config.toml
num_hidden_layers = 8
hidden_size = 448
num_attention_heads = 14
num_key_value_heads = 14
head_dim = 32
intermediate_size = 1792
vocab_size = 2048
hidden_act = "tanh_gelu"
norm = "layernorm"
norm_place = "pre"
norm_eps = 1e-05
positions = "learned"
qk_norm = false
attn_scale = 0.177
bias = "all"
tie_word_embeddings = true
parallel_block = false
init = "normal"
init_std_qkv = 0.0206
init_std_o = 0.00515
init_std_up = 0.0206
init_std_down = 0.00515
optimizer = "adamw"
learning_rate = 0.000858
beta1 = 0.95
beta2 = 0.95
weight_decay = 0.15
lr_head = 0.00519
max_grad_norm = 2.0
warmup_steps = 597
schedule = "wsd"
decay_fraction = 0.358
decay_shape = "sqrt"
final_lr_fraction = 0.02
batch_tokens = [65536, 131072, 262144]
max_seq_len = 512
doc_mask = true
train_tokens = 728000000
max_steps = 4739
dataset = "wikipedia_en"
MLP neurons of a small language model. Each row is named by its layer, matrix (up: input weights; down: output weights) and neuron, and shows model dimensions 16-143. Each number is 500 + 40 x the weight over its row's rms, rounded and kept within 0 to 999. Numbers have three digits each.
After each neuron's rows, "fires on" lists the tokens most often at its 100 highest values on Wikipedia text that the model never trained on; "fires in" lists the words (lower case) most often at its 100 highest values on Wikipedia text that the model never trained on.

L2.up797:431482568539459476449564483431558498551490521413473514516449571489498594487533543527492524485573475522446527504526523551472558503435490502479586452476467476545515507570486480413463548544432472477512582488488519528485485584533502515480483537544492497496420476473523388504502478500421505469455479520524470616443557551468462473518466473459526480536452475467480477492507454485501502467623
L2.down797:483535545581470488446476541452522450554551568537515446475527501469420544528496525469471483510462515614479498439492520547479551496488517532438462543492471474516495544551428479525506458537471515494569517536504415548529445511513476487538454500523406542478495476451493445496521532499510521508540555465480539511533548508477453541511572519441474510547437484518451531544478468496518430449584
fires on: "ian", " American", "ish", " British", " European"
fires in: "american", "british", "european", "national", "french", "asian"

L2.up125:524505482427461530550489526530531526518550480468527512472565503583445477448425608508489456489391442533497450493531513454461543401444485508472482495536463504518546530527537485472557481488459481479449508474521511483547488467560529555550554502468483494579555585469461488511486501469468465468543485471469479543465477502489474506533574523492461458482498522439589520473519437577524564490469
L2.down125:492483539519508519459570524420521541561459537478541516497438483543544465496454463501506505528552465542485515556505463486577455562459512490559497467524513459434497539529566481498540507472454522495462463568459452491448502517453446493472444506527423583430460457428524455476492477527498592437403499465465501539508527493511542544484511490545565512520494480493456498468516520491494506430474
fires on: " his", " the", " for"
fires in: "his", "the", "for", "with", "took", "that"

L2.up108:464522452457507513559497556445510548531504520499456523568466495491483504486538529531479532478482513488442488439484460499455410479500493470612514461514541512512526504479513560567464559484567465559536468491514512519536507505504536599579477542516549553539474500509484510512455543538540414489544481452520498534512491562479498528422455519467456479498419513435473498484480524500500567448501
L2.down108:523533536438512522382496474521454447493508475538454515543512506469548491557533420502460522474495518434392512515495494539425504509550501477427503427500490534537492509430532502514471496504519540540532507457420460502501453553507455513481548530503526501543417494538547487512546539532500497488525504562534477541514519531462462505548497558449458477492482486474462474477434468484486542521521
fires on: " by", " at", " on", " in", " will"
fires in: "by", "on", "at", "in", "will"

L2.up1705:517474545457529491521482527427550496578585474529472499438532464496439480486492481532500527448488513502414497492504539537430434479454502459533570435504502578511490494499534501510490552488474447547557444551506548512453477493494525526416551556411525520510518559527555489565472477563535449420513478415540462563488519484431497494410447577499488483457460598515484516484513506446544574525566
L2.down1705:451476472440456495453513607557476574545507513507433426544448478417514539520560500463489543542448506528466518547506472511502496493458495446521518522534450509511482481498545538555375483459479538553483446487435498527516503486549517507453436500446499480508553503490504495501469494546465523569555562488506590473448458494503522485569531548491511530533472520506516516432511453491548459415582
fires on: " under", "it", " at", " At", " by", " up"
fires in: "at", "under", "by", "despite", "institute"

L2.up1622:535516488492550526497514550423484510491506414508445507522535588550522498536485469515486602551607503501427491394494508561506485474500541451526510501459514486514518507525475539436461533493537547491509448533461521511526531521499505612542505524552464520541480520462508579510436525553447417539520526466546493556521540542493413503512456475477526495500554556521560505479493521516511499530445
L2.down1622:506521488563546506503529500582508542460498567520522525494471440447521502555485529513512401478505517529484489557476475465476447548506470447536504478506467519523508469472550496515483507434526498540469459524448435497467487518457480457512573508426485509481497517516471466474480430489464647496442527510462441413518457466532521565526505539461456530434370472525479548438543557551457541464559
fires on: " and", " with", " which", " to", " where", " by"
fires in: "and", "which", "with", "to", "by"

L2.up612:488503493470649564529551492489425544548517508444549518523444479497451531476460571487504477483513595449553489539565522448526515401511481500528495497526484492502497498526505521525438497472468517482517547460537561507575471532553540539534561571416516471499516598499506446512503495512531499539499452447496525497469511470495537486558432555542547495452493495469410519533458469642498515499497
L2.down612:462458376567537513486491501455481472459480523468486540454481539514432530465601484490549424515504542515515498503500503539502538447522533582430495446512501473522468513483494470480481435538507438421511508537546483547605510421550426423450479458528481448445513576584516567500458488500454470497519617513492451525535490493465480520508518530519504482491518493540560501527509527447495450498572
fires on: " him", "ed", " of", " it", " Award", "ing"
fires in: "him", "of", "it", "produced"

L2.up1274:510490500549578525489532480560533455469415490449519527531496519487499557544522497493496471479481447445462504520516488443512508504472590467477511501436463444496557530491492502490539591485441445533406466538506554531493452490488482551530503585523505509538507486554469440500624466449462468513515449483557417557509486475478513520532511581500506468565539439498468534527520578554496508532497
L2.down1274:503518546525533537503469587463492492504523418586462486491440586541513460502534454456548549492488585519447493435504444525465496487538513517510513516531438596531471527369505471516455534560620550494556514481565455511491491505498492532521507446486528538458464594514492616500481519450517502409509521605542506464465535461469536548524449502487507438546559497529526461518529451489514505512474
fires on: "y", " American", " British", " film", " Army", " company"
fires in: "they", "american", "british", "film", "army", "company"

L2.up1247:499492502461493544541497517561515462571521491543426526563461511473498457558481465535500472459431500551471495532565508491531665483472447469496563469510545454521609466495563514545456565512462493552519475552463517476489444537518508496499492486585494483495446492520520473590492493453486527553487453460461498563497536537521548474574465533484481500483510465575372494472529424496487539489519
L2.down1247:568433504480450480416467509518471544452508607546498537455426469499457513529478519505511472507528438505503524481536468550507545502481480508458487438539509505474505511558539513554504493421492508494533528539512446522507484560509585495541556469477562531474509464503478496531480549580438539495485466528520472438463501520534514537492478504502556495540486448487422447452442539501480410449494
fires on: " the", " a", "ian", "n", " of"
fires in: "the", "a", "asian", "of"

L2.up1103:536536520499528473539499502473509506565451453458485510524564530399557480538503510479506520408505488507509504540515509514428469518486466456580493532503575468508524485570530528405530530580490465522449508482499503507455459561517530494496506405499459509532556492564480444464479489504540521528516482503504503572465536430460392447529416464549498489586557498418454493442558510468515445493521
L2.down1103:495486492539599472535465445543576503500475351503475459516545493468524510450539458517471464511478489479489530481470532514507400493493473445498485525534531463484587470487480498520476475544518570472471461516523437520462479504462461523562509492480504478546517418453484502532507513549554450481491548424541480422466483467497403549535474520485545540528497431486484486457550453512471491535545
fires on: " The", "The"
fires in: "the"

L2.up1192:471519450454496607452529480533579489491599478547416483525472544476461509503535506546511457495467534502467470538518522524513542472453481502586479530536464524508479535530515516497477489488529462521485404539480541523496517497527510464514489411530500497552465517496541470427479512536501507513543484497517544481461545508498536452483444500475544487424449457451527512501526403457540522502481
L2.down1192:578478507494431563513474480492523390445517516467457447520509527520506505513560468525500570502532507520434467501537550442530430500481482506479509548524576486555541503488513551551587489466538530488539528473528523536527491508549472537584465430491464504516523559454512463557449434434471546518455491511533439491460480476459531488482544460483554506490477518418445485537507475420462512495459
fires on: " the", " of", "ent", "le", "D", "ri"
fires in: "the", "of", "kentucky", "they"

L2.up1688:538495454484514631546528429477447548440546514553531543507566469505496510474510541539479478489435575538495496588501455492516522510462485488544504432549538489482559597559561562534582510483595447535498451494494530488558526573515537525553541522439513464490418558573582513492575468503543492455526481531541451603446564376464486562572556519482513439517483499527462480510488522559529581504455
L2.down1688:444515550511506459476506487532534473602530520428522545502485489460449525517445550517482552500464516478558507512423476465450481555500524500547549479487606401473510525593496499460556514579560556493484514537551442469520558491517512446483544505516470540484499518539496508443524559512512436524447567514466501451497482554536455491496545462543562506512508553549511494464538493529478539466556
fires on: " that", "if"
fires in: "that"

L2.up51:511483509586527498505489525500582504484514539494421549509449504515556552502487522512537459496517557492427497580493427420454536487529482493490481519552408510562492466523503522416469491468440416553419578506500524478569478521462490510544509467524463487491512524471556481512471479568472462469472471537492506477515472453440525504495553464441493476471484529405521504479481382639526469509504
L2.down51:485494522484519518483498520512518509485499440586455512457468478473558576529523442523546484495444610549535540472495497468429531494471420510471467517508479460500480421472496502497549490501441540443437557475507514497546555512520414475470526491525506588476536585488529502539544436462503470442512517507453582510503440498586430485463604487495484567466450401514505515516480475546552489464504
fires on: "u", " of", "udi", "e"
fires in: "of", "wu", "studios", "statistics", "steel"

L2.up897:586557526494540479539492488440566487478473476528507545531469503438473523456483453521521552518436522524467479468531551598512424538453479460502527491433499497520509465543536524438432530452495450454438512513507598518578575520541525571481478477517568623517524550515533557491539493428499500514501493451467502588425505547527435456510544561503548472517486489521489528427529521493483517481473
L2.down897:484512479495512428431446599538547501471450486496498502548497498583528476516569533483513591435501565463530520551517480482489600443514530464444449506478556476482462510480421556528465515557520523541456534523513466506551527513516501525457474459528542516499567444492459487538551468508459473534487590445470532447456487492561500465516504494472583526514490488406531504532518575545497517403478
fires on: " of", " the"
fires in: "of", "the"

L2.up969:521507518503469548527551487431493485524483461587463530482488633437543494462478469595525555469442468525460441453538407528516507427433480458493437560453549474549542581478450525501481562495581474510518449614526482481508527500533516508560494394548499541585507485488460504578559505434507532474488483465479506519444514487558490487481484560503498466580463559513482516544494521564536505513534
L2.down969:552501487546472489554447546519470565545516465535515506498489460485535516505511502563511499506475468523502540523583488524526433535450493418534440539518537457537544525491498519553479474559507474478415464571519473502487509522523518480499472440498570484491530498546455513531497495555503500448476455543500542457450440454521506550519487544492454452542452579469491485528525511558491513492549
fires on: "u", "ki", " Japan", " Su", "ka", "chi"
fires in: "suzuki", "japan", "ōuchi", "nobuyuki"

L2.up977:486492431506485578536494468469562568517581532505540512458567456547463536521480546502484524527420559503509516500513487441398530505499569492539497518492521517542542540503491531470547548469577478601536512524510453535602488486489482531460519578416504531481526574477491434449508493572504455447534482564462469547510460404412464565527529515534447473471541557487518515471584479627502511429456
L2.down977:467515487504464524536469519511490460499477493535435437522463537542501488481503488520491559531567490510527495491475475502473545519475485551529516522490397443477517505462462485496498456513482538521520463463537525529497506543514546463463487554553512461452469513493492521528506550498509479509477571528437492524489429429528461379512448444467542496521518516580585503436503451584499535535527
fires on: " of", " by"
fires in: "of", "by"

L2.up394:462488482459517434484490552435524538500516519520500533535431528492493504480462516552528496454404464511496549492504504487429487541519470498521554439540593544549552531514538568429522525515480502576547484465485499523604469558560521541493547449559600552498539516544511488496451489498522510453516495622458462524422498507518577553521485461499518433542395451535490539475501492496492516456495
L2.down394:482581493506482500490557451530467476571503471532466492563484515449474546505565545576566504474506478465538533481613490429490494495490453492530527508550496544496501535459510495519494509482506448472570540462592493488539498408426458491533528545468505508489505571459490460562441542547510497592450656517490431458586428469522505473457515496452538578440491492513445524477491476457488544489478
fires on: " would", " was", " will", " return", "ed"
fires in: "would", "was", "will", "returned", "could"

L2.up1484:495502553510473527537520518524561408478540504503476526533563529515520447495514489527492514483556438505480489409536506533483420526486601473435529497452505458481505578523461513484458493503553480474452506525450586540492553516479508580587455491526469553547541496494457534545505526538446532478500493419487562544492523530484386444520551570483558482503530607602519533424485513538531557501542
L2.down1484:565502458470583502475481522469480462515452480481516456500506478424572531482446434510514506498510506436459509535460424499491520492560521444506467419497519535574484529520510572541504464562415564505456500522431450515516501476465533506465507478559488478504503509554530463428448439521494547491468508477429558481460479459490462537548507523488465489562521523452427523507518514498471474522510
fires on: " during", " for", " at", " of", " by", " 19"
fires in: "during", "for", "of", "by", "at", "due"

L2.up189:505522485516574517500555486446535531461439524464482515467472581502522456488539504468480519450530508476461486489525483478479600521501510474473442542497481560516531537541486515390503498534587455538456571493499579467504489535432501493466512489552477579484478529475534500440484475442490453508479450534520486516474515566489465453516488504472478488559486462550511500469545431584554461469520
L2.down189:464497490453491523567491468486565455552404498424474535492534457522486561557491536541537478550438566429516499466430472497544507529471373520456516462521483507513527490521443488544484467538493482534468515517574495502473514505548592507430434461551481512504528492512522532428506486530444528582514504515456546473502535440448445549459535454489461528511569502505463486539507416485481489496600
fires on: " of", " first", " following", " election", " Year", " that"
fires in: "of", "first", "following", "year", "that", "election"

L2.up269:483495448531534564540496489483506414512529484521496514518517491453405561577445479520479539483465518408478481516463506508490546474521556499465462505500464499543520531451487488501473492491518503507534548497477518499444536498482553477487510558503405460470560452468479479584489497435517565516394465405516512480478479481475376514503501505465438457529560485486465510453485410552505500452546
L2.down269:458493491460539567477564491462486510471542487462573457440525446516445468499542499524517441539474525482555509456522546443494523508441342500535530519464535497497470471455529570530588516508426470534494510470530493493550555429492457431563567458560484597494543480515478532500448447449457526504528545558426540502468433467469508491470478535523482486507530492540479531506477508491513514448527
fires on: " of", " as", " for", " at", " on", "ning"
fires in: "of", "as", "for", "on", "at"